config.yaml
intermediate_size: 2304
bias: "all"
parallel_block: false
init: "normal"
init_std_qkv: 0.0239
max_grad_norm: 2.0
schedule: "wsd"
decay_fraction: 0.609
MLP neurons of a small language model. Each row is named by its layer, matrix (up: input weights) and neuron, and shows model dimensions 448-575. Each number is 128 + 32 x the weight over its row's rms, rounded and kept within 0 to 255.
A block is one neuron, or neurons of one layer that tend to fire together. Before each block is what it responds to, as a language model described it from the Wikipedia text at the highest values.

Responds to: The noun ending a descriptive noun phrase, often a music format or genre word (tribute album, box set, electronic song), or a final word piece (pack-age, lay-out).
L5.up355 [ 92 152 107 143 110  94 101 165 157 106 149 108 159  98  77  90 125 129 129 125  72 108 132  98 128 141 153  93 147 174 125 156  52 165 124 142 104  97 172 127  97 144 121 153 109 119 133 112 128 130 144 177 141 129 150 179 150 122  92 132 115 131 106 146 169 162 129  50 155 110  44 171  75  90 132 125 129  96 135 105 130 165  92 116 174 117 134  78 121 142 155  84 133 134 197 136 104 134 104  77 147 153 163 120 135 216  98 115 118  94  67 162 153 151 177 105 114  68 119 130  76 140 163  46 139 142 114 104]
L5.up1181 [ 96  79 102 125 153  27  98 179 142 129 174 132  66  78 145 136  84 136 136 132 142 129 127 167 107 139  97 113 129 137 178 114 176 141 132 168 136 127 134 166 108 139 156 107 122  73 184 137 169 146 110 119 161 101 132  93 187 128 101 160 143 139 132 112 143  97 145  99 114 154  94 134 177 146 180 148  68 132 178 147 120 136 149  93 176  93 108  83 140 128 158 146 152  74 115 114 178 164  89 122 173 112 153 156  88  95  68 148 134 168 120 134 102 162 111 181 134  71 127 153 161 168 165 102  91  93 110 184]
L5.up1261 [ 85  89 110 123  94 109 134 144 126 155 115 145  38 116 139 128  77  93 124  79 162 155 146 116 123  93 174  99  99  93 129 183 135 129 191 193 131 174 163 191  91 107 164 180 148 138 148 121 107  81 112 132 132  88 158  95 113  95 162 129 144  86  97  93 140 186 156 131 143 112  85 150 130  58 111  91 158 130 103 169 122 142 148 100  56 133 153 124 121  84 102 132 164  75 139 104 152 119  91 122 123 157 211 140 180 101 141 110 137 115 180 134 157 108 137 122 105  87  70  89 124  74 134 141 116  68 105 111]
L5.up1347 [122 117 139 136 161  70  58 151  91 131 111 124  70 130 160 109 111 135 169 103 172 114 145  99 125 108  96 117 173  61 124 136 229  52 122 125 155 162 110 191 110  57 125  88 105 166 142 158  91 159 135 133 104 104 124 194 148 176 114 113 132 144 144 154 144 124 110 182 208 139  83 185 171 140 137  70 151 143 138 112 171  79 129 142 134 212 138 112 165 141 176 153 131 112 126 110 106 129 117 145 122 131 122 141 111  84  67  66 133  68 160 170 116 156 161 165 185  64  36 178 108  94 127 180 104 121 146 113]
L5.up1379 [ 66 160 120  98  65 165 139 103 160  95 107 150 160  79 160 122 180 145 166 125 106 174 162 160 103 118 169  39  92 104 133  86 158 187  78 187  93 146 135 129 157 144  53 111 131 134 159  90 143  82  85 112 124 175  70 179 152 124 145 146 165 152 127 141 147 130 149 116 163 143 112 151  97 133 106  69 154 105 120 163 124 174 136 183 113 190 130 156 138 148 208 168 141 113 155  87 155 127 124 111  72 127 127 105 116 140  44  95 138  97 125 173 197 164  96  86 134 128 138 126 134 180 138 111 154 112 103  78]
L5.up1652 [147 139 160 101 180  86  56 154  69 139 104 108 180 111 178 160 163 131 195 116  54 121 103 170 138 142 100  60 104 101 123 115 152 190 182 131 109 127 153 138 112 134 112 117 157 111 169  68 106 152 144 120 134 117 124 172 133 127 109 150 132 122 106 139 139 183  82 131 134 108  85 159 143  99 120 152 104 167 150 122 173 170 121 150  91 119 174 121 165  79  92 130 119  75 123 103 156 129 124  84 105  95 119  94 105 146  92 113 178 152 105 117 159 128 143 110 150 109 116 152 140  96 157  96 115 135 130 152]
L5.up1996 [ 87  91 121 141 142  82  85 137  71 138  82 104  43 155 105 122 115 168 150  63  91 181 168 114 194 118 134 107 164 121 143  33 116 131 142 120  73  85 156  66 106 129 151 131 172  71 124 119 115 101  92 147  64 159 164 101 148 136 151 138  97 154 163 139 162 120 138 164 175 101 167 150 112  40 114 150 117 187 130 128 146 125 117 129  92  98 156 114 157 165 223 125 127 139 129 186 105 125 136 153 149 160 172 165  85 139 196  93 160 120  96 104 191 117 158 143 179 108  40 133 105 155 173 124 140 150 141 130]
L5.up2300 [ 85 120  98 127 137  95  77 163 133  97  82 154 182 116 151 129 110 115 159 118  38 116 111 109 105 109 181  93 125 108 170  94 141 138 145  47  85 143 167 112 196  91  48 119  82  87 139 113 128 137 142 119 161  96 168 108 175 135 124 187 136 171 114  86  98 121 127  48 150 137 130 127 185  91  69 194 123 125 140  76 135 111 139  30 111 119 145  98 142 123  95 136 204  88 123 172 163 211 156 116 117  99 167 142  73 154 149 130  87  72 184 125 137  64 120 116 151 128 117  87 114 177 129 136 146 151 132 145]

Responds to: Comma, colon or "that" right after said, wrote or noted, opening a quote in reviews; also word-completing fragments (expl-o-it, pre-y) and split year digits.
L5.up634 [163 134 138  95 175 137 156 122 110  73 167 157 144 133 156 157  94 173 125 173 110  82 146 111 119 101 114  92 144  83 128 130 132 166 160  91 141 135 160  74 131 142  64 110 148 119  95 124 106 146 134  74 133 124 139 114 149  79 134 161  80 190 148 126 160  82 107 125 104 107 124 107 136 142 137  74 155 192 185 147 102 222  83 169 104 106 104 183 163 142 171 127  98  74 120  95  89 145 150 128 132 157 164 130 142 132 127 103 116 155 134 130 190 207 170  54  96 124  63 178 134 141  82  55  89 135 117 180]
L5.up925 [169 149 110 123 156 144 157  91 119 134  75  83 154 156 149 130 143 105  92 218  88 111 129  97 193 112  43 110 130 160 166  82  85 174 134 162 103 143 104 113 133 136  95  82  75 137 127 203 137 141 150 130  78  83 148 130 155 143 106 129 118 159 109  84 163  87  51 136 113  97 176 119 154 124 122 114 144 114 104 131 125 127  93 124 123 103  84 145 107 112 128 155 164 157 131 109 151 150 126 155 135 125  67  83 128 109 166 121 104 134 103 148  95 144 125 123 132 136 175 160 128 143 101 125 163 130 117  85]
L5.up965 [108 157 111 129 106 125 164  95 128 194  98 155 173 168 118 119 160  80 196 147  98 112 124 128 160 104  88 113 155 129 136 156  95 120 169 114 101 116 165 130 139 181  80 145  84 162 136 190 132 138 141 139 107 172  92 149 131 120 178  29 137 160 135 152 128 152 170 119 104 104 140 140 106 161 157 211 107 113 151 130 147 103  84 144 135 111  98 129  99 135 153 104 110 139  86 121 107  93 109 138 109 145  98 137  92  72  98 119  89 163 161 100 170  90 147 114  96 159 195 185 171 140  76  90 134 149  74 114]
L5.up982 [103 179  69 163  77 145 150 116 106 110 117 148 223 130 183 131 115  66 140 138 155 109 110 102 174 113 127 169 142 155 194  84 123 132 144 140  98 179 160  79 119 153 171 102 123 116 103 158 131 106 154  97 154  90 127 114  92 126 143 135 142 111 137 137 133 128 128 149 138 134 176  88 113 136 121 139 158 115  77 130 147 141  90 121 107 101  73 142 101 108  86  98 105 194 109 120  89  99  86 126  87 174 127 136 105 111  71 144 143  95 139  98 184 155 131 137 142 117 133 150 167 139 136 156 136 195 124 115]
L5.up1375 [150 113 123 138 125  76 149  90  95 177 127 142 166 164 147 169 171 167 179 177  92 133 107 113 121 136  74 161 147 118 106 140 123 158  69 134  64 114 128 102  65 131  56 103 112 110 107 168 121 161 203 105 216 136 146 127 148 120 132 199 123 192  85 174  81 112 136 144 150 124 150 102 109 139 151 157 134 177 175 140 127 110 130  45  91 136 142  96  98 113 160  96 108 175 204 119 161 130 180 149 132 132 141 136  87 149 111  36 113 168 150 124  84 182 169 141 140 119 146 116 171 125 130 122 125 139 120 125]
L5.up1745 [183 170 154 139 100 104  84 148 115 142 156 128  74 172  92 118 119 104 138 174 167 200 159 111 101 174 162 197 125 148 159 140 115  96 182 112  98 121 110 138 142 176 193 113  95 152  74 168 126 173 189 135  86 101 192 125 123  69 127 138 108 153  93 115 113 100 171 137  79 124 110  72 177 121  82 165 101 165 167 110 174  70  25 138 177  95 157 154 131 174 177  59 109 114 154 129 174 150 136 185 128 135 106 145 139 154 116  96 155 147 107 134 137 126 120 175 108 141 138 111 135 147 129 114 104 153  97 163]
L5.up1892 [141 108 106 156 101 102 151 170 148 140  96 117 178  97 149 147 150 116 117 161 125 107  88 139 174 120 118  94 223 207 104 147 178 173 138 128  82 107 202 115 112 143  95 127 161  86 179  97  78 143 173 160 167 128 151 131 137 144 140 147 147 134 145 145 108 112 119 141 166 106 136 167 120 152 148 131 104 141  63 118 185 101  66  99  93 106  59  60 131 162 217  97 142 140  80 127 147  90 164 137  99 141 104 119  72 136 149  67 142 124 120 103 128 130 146  92 140  68 139 138 122 105  81 127 126 108 103 160]
L5.up2027 [ 97 178 145 164 124 132 192 155 103 194 102 164 166 163 172 150 174 152 181 187 118  91 104 161 127  81 138 149 149 106 114 118 156 104 159  72 178  93 149 133 150 143  99 161 156 139 120 107 134 176 144 121 126 194 154 149 128  70 104 139 106  90 211 144 137  56 193 113  92  96 186 123 167 145 119 131 175 118 125 139 175  91  64 126 155 131 138 100  51 123 198 141 146  99 154 174 125 126 164 172 117 182 104 120  95 103  84  90 152 107 146  77 154 109 144 119 129 121 135  92 114 127  97 120 130 131  96 192]

Responds to: The first word of a sentence or paragraph, often right after a heading, that opens an introductory time or circumstance phrase: In, On, While, When, Since, As.
L2.up126 [178 133 130 130 111 115 119 177  95  99  83 111 121 155 128 180 161  67 163  96 136  94 170 179 170 132 113 117 156 145  81 161 124 116 139 122 169 148 130 115  99 111 118 143 108 157 179 110 162 132 126 129 148 115 108 146 130  72 148 155 174  94 105 118 121 158  53  73 162 141  84 152 161  54 125 150 145 128 122 102 126 121 139 144 129 158 151 130 130 112 190 142 152  94 148  72 123 140 126 138 122 100 140 105 155 154 122  65  64 131 138 113 157 103 151 118 208 101 156 119 123 125 100 197 209 118 129 125]
L2.up1008 [104 156 139 118  93 153  91 150 129 152 172 120 151  51 131 116  82 142 158  95 154 171 187 113  96 121 193 121  74 110  90 152  91  86 129 132 153  74 104  88 108 195 170 106 166 183 153 150 165 150 111 147 125 136 128 104 139 109  24 125 118 105  88 120  92 172  77 121 192  98  97 135  53 117 202 134 147 162  95 142 116 145 116  71 126 120 136 171 150 164 144 122 168 101  97  81  75 198 135 201 120 110 112 118 117  96  99 149 138 140 167 135 136 169 105 163  92 144 163 137 151 140 128 160  89 142 142 107]
L2.up1175 [132  87 140 135 111 125 110 180 116 135 141 145 151  97 150 130 167 121 215 145 142 130  85 136 125 124 103 136 141 199  68 175 219 141 200 175 108  69 135 119  93 106 147 160 114 111 154 137  83 188 131 100 136 129  82 186 100  89 150 130 139 119  88 127 148  95 122 120 173 134 124 126 147 144 136  97  85 171 124 153 158  88 136 130 119 114 140 119  44 151 149 138 145 117 175 135 151  82 123 137  85 153  79 108 108  98 116 105 112 153 115 192 117 136 103 136 110  57 154 192 165 179  75 131 121 110 108 166]
L2.up1216 [220  82 104 134 155 203 121 121 122 157 100 134 113 113 139 138  89 141 193  83 121 114 135  96 146 141 179  98 100 164 144 178 136 107  92 121 111 145 132 115  87 142 147 141  75 138 146 124 101 202 111 130 176 136 138 136 167 112 132 167  94 108 206 153 106 158  77 105 141 149 173 114  89 112 155 128 138 183  62  66  66  68 159 143 101 158  60 139 117 182 124 147 157 137 149 154 104  70  93 135 132 178  85 122 151 131 155 117 136  84 108 113 150  75 162 118 133  85  61 154 120 117 112 141 114 154 157 128]
L2.up1305 [150 124 134  71 153 214 146 146 110 134 116 115  89 144 167 142 168 108 201 122  99 109 186 106 168 149 124 102 148 134 100 161 143 129 179 152 137  91  90 139 137 154  51  67 171 103 157 171 151 173 117 135 132  99  89  60 148 112  92 105 148 105 119 140  79 137  72  99 126 132 109 165 131 126 124 114 153 114  79 131 119  86 136 115  59 181 114 116  74 166 115 109 176 121 112 111 134 140 107 105 115 108 135 120 170 131 110 136 147 132 172 123 104 106 181 122 126  80 141  74 143 185  95 132 141  92 172 128]
L2.up1518 [144 189 131  98  93 126 134 145  47 112 130 163 121  72 160 170  87 119 138 129 119 150  82 136 139 139 121 117 130 144 146 108 130  82 115  97 144  62 107 107  81 160 112 118 154 133 126 118 174 160 111 126 126 168 114 122 193 104  80 142 121 140 161  85 107 204  85  90 153 116 128 170  45  93 129 142 187 163 106 155 122 153  83 105 136 157 198 140 117 151 123 143 131 116 101 130 165 117 133 145 146 157 149 156 118 112 127 170 147 124 168 167 123  96 129  67  70 128 140 107 148 144 145 126 143 106 156 151]
L2.up2043 [ 79 151 132 122  96 184  37  68 140 105 113 130  86 112 131 144 111 177  89 129  98 110 192 154 157 165 113 207 139 159 132 117 164 182 113 146 136 137 127 142 104 130 113 117 115 146 229 156  84 102 101 108 143  81 108 162 128 157 147 127 132 158  89 146 102 155 114 153 151 114  76 110 107  71 124 117 135  73 102 165  69 148 141 132 153 110 102 117 133 125 115  97 146 157 156  94  61 147 139 144 127 110 145 136 137 191 144 102 100  88 191 159  96 135 128 132 160 169 111 149 161  61 116 154 125 132 108 157]
L2.up2136 [169  17 107 133 152 130  80  80 107 134 114  94 138  99 100 132 186  97 134  83 105 113 147 180 126 153 140 104 133 131 151 153 123  75  94 138  76  93 136 101 141 118 141  59 157 191 175 148 148 126 137  72 114 163 166 122 131 161 158  59 162 137 153  62 112 121  86 186  99 134 112  84 129 122 119 149 197 164 106 119 122 121 107  97  76 136 114  71 195 114 147 147 101 139 167 103 124 111 130 177 157 113 175 126 129 151 114 149  85 129 133 120 154 125 171 185  74 179 136 139 148 117 128 161 103  83 145  85]

Responds to: Word pieces of nouns that will take a plural ending, after quantifiers like other, several or these, as in lo(ops), challeng(ers), clin(ics).
L8.up2038 [123 193 131 123 133 136  71 157 103 112 130  80 136 208 137 160 174 201 159 114 154  96 100 167 129 116 117 118 153 164 132  82 142 172 135 101 171 155 104 124 125 113 138 113  96  90 133  70  68 130 136 159 174 145 107  86 114  87 132 162 203  41 110 141 122 137 110 120 135 161 106 167  60 149 100 184  72 147  89 165 163 158 127 141 150 110 125 111 145 107 149 116 124  85 154 149 138 131 154 136  97  79 192 124 105  88 144 112  97 173 109 123 137 129 104 154 120 129  90 102 135 106 164  86 120 111  88 140]

Responds to: Subject of a new sentence or paragraph naming the article's person in biographies, on surname pieces (Kolbov-ic, Rign-ey, Burn-s) or on he/she after an introductory phrase.
L8.up1492 [ 92 119 122 140 127  98 123 145 131 119 171  76  89 140 120 117 205 101 136 156  93 154 111 125 139 123 152 151 145 109 141 112  84 153 107 109  60 142 150 163  95 161  94 149 121  83 143 161  82  88 139 102 191 108  99 163 120 123 143 106 126 191 142 126 159 108  91 138 179  81 106 166 118 187 186 134 115 110  90 105 107 144  89 135  96 115 138  69 141 138 128 127 142  72 114 152 106  97 140 121 102 168 132  67 158 112 149 138  52 123 136 157 119  98 130 120 114 111 206 157 140 125  81 138 122 120  88 107]

Responds to: Last token of a sentence-opening phrase or clause, right before the main clause, such as the year in "In 2016", "In fact", "however", or "For the Warthogs,".
L8.up615 [110 140 118 154 108 152 107 161 151  77 148 119 192 121 179 130 143 168 115 150 128 198  88 163 129 123  85  94 132 171 119 108 138 159 114  80  97 104 133 100 140 122 120 166 137 148 107 109 106 170 161  90 107 176 121 130 166 113  96  91  87 120 115 114  96  94 135 116 143 103 139 118 124 127  81 140 111 167 132 163 123 151  88  60  95 162 132  75  88 147 151 124  87  68 152 117 141  67 106 175 175 141  99 129  97 154 127 148 155  97 161 131 131  65 129  63  99 108 184 108 182 128 136 100 135 156 121 167]

Responds to: Generic nouns that refer back to the article's main subject, usually after the or each, such as club, film, company, album, museum.
L2.up251 [102 163  81 120 122 140  75  85 151 193 129 130 134 156  70 146  83 142  95 164 111 155 128 161 145 114 149 158 130 121 183  93 142 167 142 129 254 170 120 158 143  63  84 114 160 125 114 119 144 127  90 118 200 124  40  84 120 184  96  96 106  71 163 130 152 123 125 138  80 157 181 112 106 151 134 123 170 141 136 179 105 110 129 157 145 198 158 100 127 132 145 110 116 129 161  63 143  99 125 123  91 101 124 127 153 149 194  98 176 110 138 107 149 155 154 143 134  98 175 113 104 128 139  70  77 152 162 152]
L2.up381 [129 126 155 102 139 154 111  87 140 167 126  54 100 166 111 139  99 149 126 144 106 137  78 184 133 133 207 137 147 116 137  70 138 131  75 120 106 143 104 191 188 129  75 116 171 112 132 113 128  98 130  91 179 127  99  54 169  93 138 177 118 136 138 121 161 170 150 120  50 141 131  90  99 111 128  76 113 162 136 111 114 136 115 161 108 121 128 121 157 107 138 143 143 100 118 139 124  63 165 108  97  97 173  56 147 147 144 134 146 191 137 145 123 155 131 111 140 122  89 120 102 119 130  99 140 131 153 125]
L2.up805 [ 83 147 169 133 176 174  70 100 120 144 142 106  95 108  92 153  69 180 122 186  76 114 113 151 145  94 193 117 121 126  97 102 138 157  73 120 105 111 172 155 191  89  90 101 153 136 131 149 137  64 164 140 164 141 143 107 198 136 130 110 119 131 122  89 133 135 121 128  93 139 152 107 123 130 101 139 177 145 139 123 137 136  90 153 105 202  74 167 176 164 154  91 112  99 146  68 126  91 160 126  68 115 145 138 178 146 102 104  79 173 154 111  93 120 148  34 165 143 128 125 136  96 187 141 144 115 137 110]
L2.up922 [122 101  97 117 153 171  97 169  55 177 110  69 207 111 131 126  91 154 110 127 103 169  83 126 124 128 204 104  92  87 134  85 169 122 138 104 123 162 100 148 180 118 130 129 156 112 186 116 151 126 113 117 230 135 128  88 129 157 163 174  80 178 165 137 182 147 118 123 130  92 128 114  67  82 116 131 138 139  80 118 146 130  37 161 140 187  75 162 157 104 192 111 153  91 105 105 153 123 118 112 140  74 163 147 109 109 188 142 113 129 144 161 145 148 162 107 119  86 145 119 152 128 155 115 165 193 146 132]
L2.up1551 [114 178  71 112 130 164 146 137 140 207 129 117 146 125 139 201 105 165 150 135  76  72  78 192 137 175 118 108 209 132  96 112 159 121 133 116 117 178 118 171 157 104 144 159 190 167 168 130 181 156 119 149 135 110 107  81 153  83 163 159 132 148 113 184 160 152 100 129  76 155  70  93 134 162 163 104 123 145 156  99 126 181 131 147 142 139 122 127 134 106 197 137  84  76 135  86  98  65 123 170 124  84 134  70  85  92  93 109 171 148 161 152 144 103 137 104 135 132 120 122 138 107 176 124 139 104  90 150]
L2.up2029 [153 182 124 140 131 124 114 119 144 150 115 107 104 135 136 136  80 144 129 130 147 181 117 163  70 148 167 142 136  94  97  65 205 124 136 140 129 130 115 145 163 168 123 166 200 124 169  93 155 131  95  83 191 105 106  64 118 102  98 151 105 105 173 214 151 225 122 161 142 107  67  94 129 165 150  91 133 127 165 154 139 184  92 147 140 125 145 160 112 138 129 150 113 118 115 104 101 111 175 128 148 112 186  67 108 108 103 145  88  95 157 143 116 140 144 120 131  64  95 144  91  93 111 124 176 135 150 225]
L2.up2147 [ 98 132 146 128 128 159 118 132 125 126 151 114 124 120  96  95 112 146 125 132 134 149  99 145 107 150 167  83 151  87  46 115 134 121 131  30 108 165  80 143 178 157 168 169 189 143 170 112 161  75 138 150 116 105 133  68 180 119 107  81 135 134 131 103 148 145 105 126 138 153 119  92 127 130 146 112 156 149 166 138 128 154  96 102 136 167  91 132 119 186 160 123  88 129 171 121  88 131 209 148 105  93 141 161  66 145 153  84 142 168 109 119 157 149 135 103 171 167 134 129 183  93 192 117 125  62 131  48]
L2.up2291 [115 103 150 135 153 160 148 117 109 197 170 108  87 112 132 145 109 107 101  81 104 130 137 178 174 112 164  90 172 102 172  65 145 146  75 102 158 145 158 139 167 122  25 140 141 114 132 124 136  90 137  98 191 153 108  90  94 136 137 153  67 118 157 164 190 127  88  98  73  99 119  80 146 115 127  57 158 135 156 189 126 146 163 159 126 153 120 126 127 127 119 124 130  94 108 126 122 122 157 107 121 107 138  90 104 152 166 145 154 109 166  93 117 138 145  79 137 120  90  99 140  85  78  76 134 130 140  97]

Responds to: Spaces, colons, dashes and equals signs ending a phrase just before its completing content, often a number, year or formula (within 10m, 2012–2013, "= 0").
L2.up629 [151 140 122 171 118 182 146  91 133 172  88 142 128 118 157 174 141 130 111 141 128 130 170 155 169  80  83 116 122 135 112 143 149 139 123 125 131 101 106 150  99 120 198 119 120 139 145 178  54 157 121 112 131 127  81 131 153 104 145  89 185 128 102 105 178 199 158 121 114 154 166 111 102 170 153 143 134 153 132 123 139 123  97 157  97 147  98  90 144  92  98  72 147 132 199 117  56 121 182 124 130 112 136 169 120  95 115  99 128 132 126  88 140 124 149 152 174 129  99 139 163 102 130 143 138 124 159 166]
L2.up795 [114 121 190 139 175 167 107 170 100 109 111  97 112  65 145 157 134 174 183 115  52  96 183 167 146  97  84 176 134 114 193 129  63 130 125 116 113 125 171 108  88 132  86 101 106 156 116  88 118  94 109 143 123 101 116 133 127 166 157 116 168 134 141  92 174 148  82 173 137 122 112  70 101 132 112 188 136 181 152 128 153 126 109 125 109 193 126 129  53  69 157 133 145 189 161 110 179 113  87 144  94 123 110 132 194 145 160 172 103 126 145 192 116 120 121 118 142  59 165 131 115  95 191 132 145 121 109 121]
L2.up865 [ 96 126 109 164 130 189 125 126 191 139 161 162 125  86  50 147 142 134 123 145 100  28 147 147 142  88 102  98 134 123 152 182 117  67 164 208 103 142 147 156 149 150 219  88  80 159 133 147 113 133  92 154  86 162 128 114 146 145 126 101 166 117 139  78 134 160  99 144 112 155 109 163 162 106 144 130 152 156 174 159 121 132 110 198 167 144 142 121  90  68 125 169 130 167 175 115 119 172 147 184 171  99 174 157 157 130 112  40  88 103 149 149 117 121 185 168 100  87 112  61 117 137 141 136 149 127 144  99]
L2.up867 [ 89  94 108 127 165  44 138 152  70 111 135 123 157 134 179 101 158 184 133 155 148  77 147  86 131 122 112 152 145 169  94 142 164 149 138  68 138 169 161 115 123 158 123 194 131 120 134 128 155  83 118 148 116 137 169 164 129 154 139 135 154  89 110 138 118  99  60 135 148 165 105 167 102  97  99  80  85 139  76 113 119  94 160  93 112 139  55 163 132 132 136 122 126  96 160 117 116 107 141 201 119 110 148 122 180 119 132  78 101 108  96 148  93 111 101 123 152 124 123 116 168  97 120 163 121 138 150 131]
L2.up972 [104 107 128 155 151 113 156 147 118 149 159 164  99 122 108 153 171 192 142 157 135 143 153  82 125 109 121 169  81 176 103 158 165 117 145 123 162 128 136 124 116 145 149 105 118 159 140 156 126 139 148 119  82 112 178 127 128 214 111  95 174 151 120  84 176 113 105 146 173 162  61 143 177 171  61 115 149 159 152 138 103 100 187 124 150 123 149 128 131 139 138 152 131 154 177  99  89 128 150 149 114  84 147 108 168 139 127 166 131 122 133 192  94 168 141 186 128 130 115 119 162  83 102 146 118  92 126 149]
L2.up1289 [ 79  89 133 103 113 127 135 103 135 124  84 146  89 142 167 153 145  94 138 120 124 140 204 116 140  56 111 127 192 154 136 142 144 143 132 141 155  97 129  87 154 174  95 125 123 138 118 158 142 145 133  79 116 100 146 101 152 151 139 100 161 112 122  95 177 107 100 194 121 152 115 135 120 201 129 170 151 142 121 141 146 111 128 140 143 119 103  81 158 137 188 127  94 148 138 107  97 156 150 165 101 106 145 144 166  75 189 114 104 122 130 103 153 152  89 191 184 154 155 186 133  92 127 160 173  92 193 118]
L2.up1422 [132 144 117  94 121 156 201  87 185 161 118 170 124 131  91 171 147 120 112 146 100  55 125 143 211  98  93 119 164 205 176 141 174 153 131 119 130 135 162 131 130 171  62 175 115  88 174 196 114 175 143 162 118 147 185 154 160 173 167 142 187 126  66 122 139 182 145 162 133 134 102 130 105 116 133 119 139 170 117 138 153 116 137 142 203 177  56  91 114 154 108 138 150 104 150 112  81 138 153 123 142 118 134 145 169 111 145 167 132 204 129 101 113 142  99 116  79 121 106 138 155 129 166 122 151  92 161 119]
L2.up1603 [ 85 144 109 146  88 133 144  99  86 134  80 197 104 128 123 197 155 136 110 168 107 107 170 146 137 119 127 105 122 177 121 159 192 132 156 173 187 162 141 115 157 138  84  89 118 148 169 148 121 124  76  64 164 130 133 124 204 127 151 113 137 108 131 121 165 182 125 174 129 155 154 137 123 141 164 162 137 166 170 132 112 127 160 196 136 197 167 104 109 128 113  73 151 100 195 121  58 123 124 203  92  90 115 131 138  64 120  92  92 103 129  92 109 173  88 168 164 153 104 203 138 143 142 198 125 108 127 115]

Responds to: Tokens at text unit edges: closing quotation marks, the second year in table-row season spans (1997–98), and first tokens of new paragraphs.
L5.up622 [ 95 134  81 126 122 137  64 104 106 149 125  82 113 152 105  52 126 109 100  99 147 135 137 162 127 111 137 143 159 114 117 174 120  99 115 116 164  96 131  90 122  96  82 108 130 110 201  86 125 101 178 128 147  77 123  65 185 190 128 148  90  90 132 110 192 188 183 137 111 115 123  99  88 117 124 156 150 133 150 161 125 112 125 187 113 110 120 189 101  83 180 106 123 143 112 131 130  84  85 189 143  96 138 102 160 152 142 165 159  95 103 138 149 138 153 172  55  89 125 153 125 185  78 145  63  88 118  87]
L5.up750 [141  94 125 101 100 162 174 221 127 148 139 186 101  68 136 144 107 116 136  91 119 157 139 120  78 138 170 122 136 114 128 106 177 135  97 148 131  86 126 164 147 197 110 109 112 109 149 191 101 166 100 122 191 121  41 105 165 111  53  83 131 152 148 118  91 112 129 142 143  68 137 156  87  97 144 156 103  84 104 146 166  65 152  94 108 162  55 101 145 141 190 113 108  93  93 106  67 126 103  96 159  80 168 113 183  57  97 148 134 107 128 124 145 133  81 116 142  89 130 121 132 122  89 130 110 175 134 123]
L5.up794 [162 125 176 134  85  77 114 137 117 124  75  97 114 134 102 135 164 117  99 128 157 169 111 139 140  48 134 106 116 136 117 166 102  57 155  89 118 123 148 123 182 142 144  78 126  91 122 155 120  90 157 178 135 102 153  60 139 102 119  94 138 131 131 162 106 130 120 132 107  91 191 113 185  99 139 147 122 144 125 153 116 120 108  65  90 106  87 192 163  79 148 131 154 145 134 152 167 140 108 102 124  81 103 100 172  89  82  76 153 140 144 113 156 102 117 133 141 114 141  86 129 144 132 108 133 155 157 121]
L5.up1088 [140 157 137 153  96 131 144 117 108 148  85 124 117 115 124  92 112 122 102 146 119 121 116 171 118 125 133 126 141 144 146 160 167 113 194 158 164 157 152 109 119 139 126 111 121 128 134 110 163 203 102  95 168  86  86 163 103  93  97  92 152 191 136 160  78 156 127 149  71  59 136 126 126  97 121 104 118 129 140 201  94 101 142 138 149 118 112 171 148 137 149 120  55 151 102 130 152 101  80 100 189  98 198 126 107 193  38 120 140  82 147 154 117  79 109 119  63 101 119 123 113  65  96 174 100  96 165  89]
L5.up1284 [142 111 102 164 111 137  90 129 106 123 166 108 150 107 143 141 131 108 123 126 158 136 144 149 140 122 106  61 171 148  90 108 114  81 139 118 125 124 115  70 149 183   9 113 133 140 142 178 111 129 132 118 168 110 140 128 138 153 143 170 143 162 102 126 119 162 160  87 156  34 203 117 134  82 166 158 111 132  56 158 170 100  76 126 136 129 100 136 152 132 149 108 140 137 100 108 117  88 156 129  64  97 144  88 131 121  96 116 135  91 142 129 177  99 131 188  84 139 112 104 106 184 104  76 154 131 156 112]
L5.up1408 [134  74 121  92 125 135 130 122 115 183 119 189 119 137 183 149 136 134 165 108 138 164 145 124 140 113  94 122 130  84 139 104  93 113 156  78 133 159 148 130 125  97 138 119 146 144 166 145 117 168 109 147 188 133 123 143 135 120 121 166 158 121 157 107  82 185 136 153 151 123 105  63 135 131  95 161 127 147  84  84 140 150 110 117 132 134  98 105 115 180 152 117 163 129 139 123 180 151 180 124 121 158 101 108  81  96 115  89 104 183 116 152 161 142 134 143  65  95 131 124 125 182 108 144 145  80 162  99]
L5.up1999 [ 87 109 166 112  93 136 143  78 134 187 121  94  78 130 126 122 152 131  75 152 138 146  66 126 118 104 163  20 118 103  93 141  94 105  90 139 129 130 169  64 132 157 125 107 155  95 137 151 118 137 168  81 108 133 147 108 144 104 134 103 165 165 152 156 102 141 115 167 106  77 126  60 131 112 131 158 141 132 129 133 150 113  88 141 114 113 120 158 189  97  95 141 111 100 133  86 141 125  87  72 118 105 158 131 141 151  69 138 150 130 195 101 168 123 148 101  62 143 136 157  98 140 115  88 178 159  93 145]
L5.up2253 [125 186 113 122 143 141 118 161  59 137 176  96 141 132 137 116 116 151 139 126 124 121 134 171 145  66  73 116 145 134 128  91 108 110  82 104 116 116 144 157 162 138 178 120 185  81 152 146  98  38 157  99 183 162 109  81 152 128 133 131 103 109 113 156  81 126 192 121  97  36 142 133 108 130 182 135 139 151 166 121 138  46 112 173 122 132 106 184 117  81 184 126  84 119  76 141 130  66 119 133 135 170 131 136 188 139 161 182 123 143  67  65 134 147 127 110 107 130 117 113 133 143 150 100 140 106 145 109]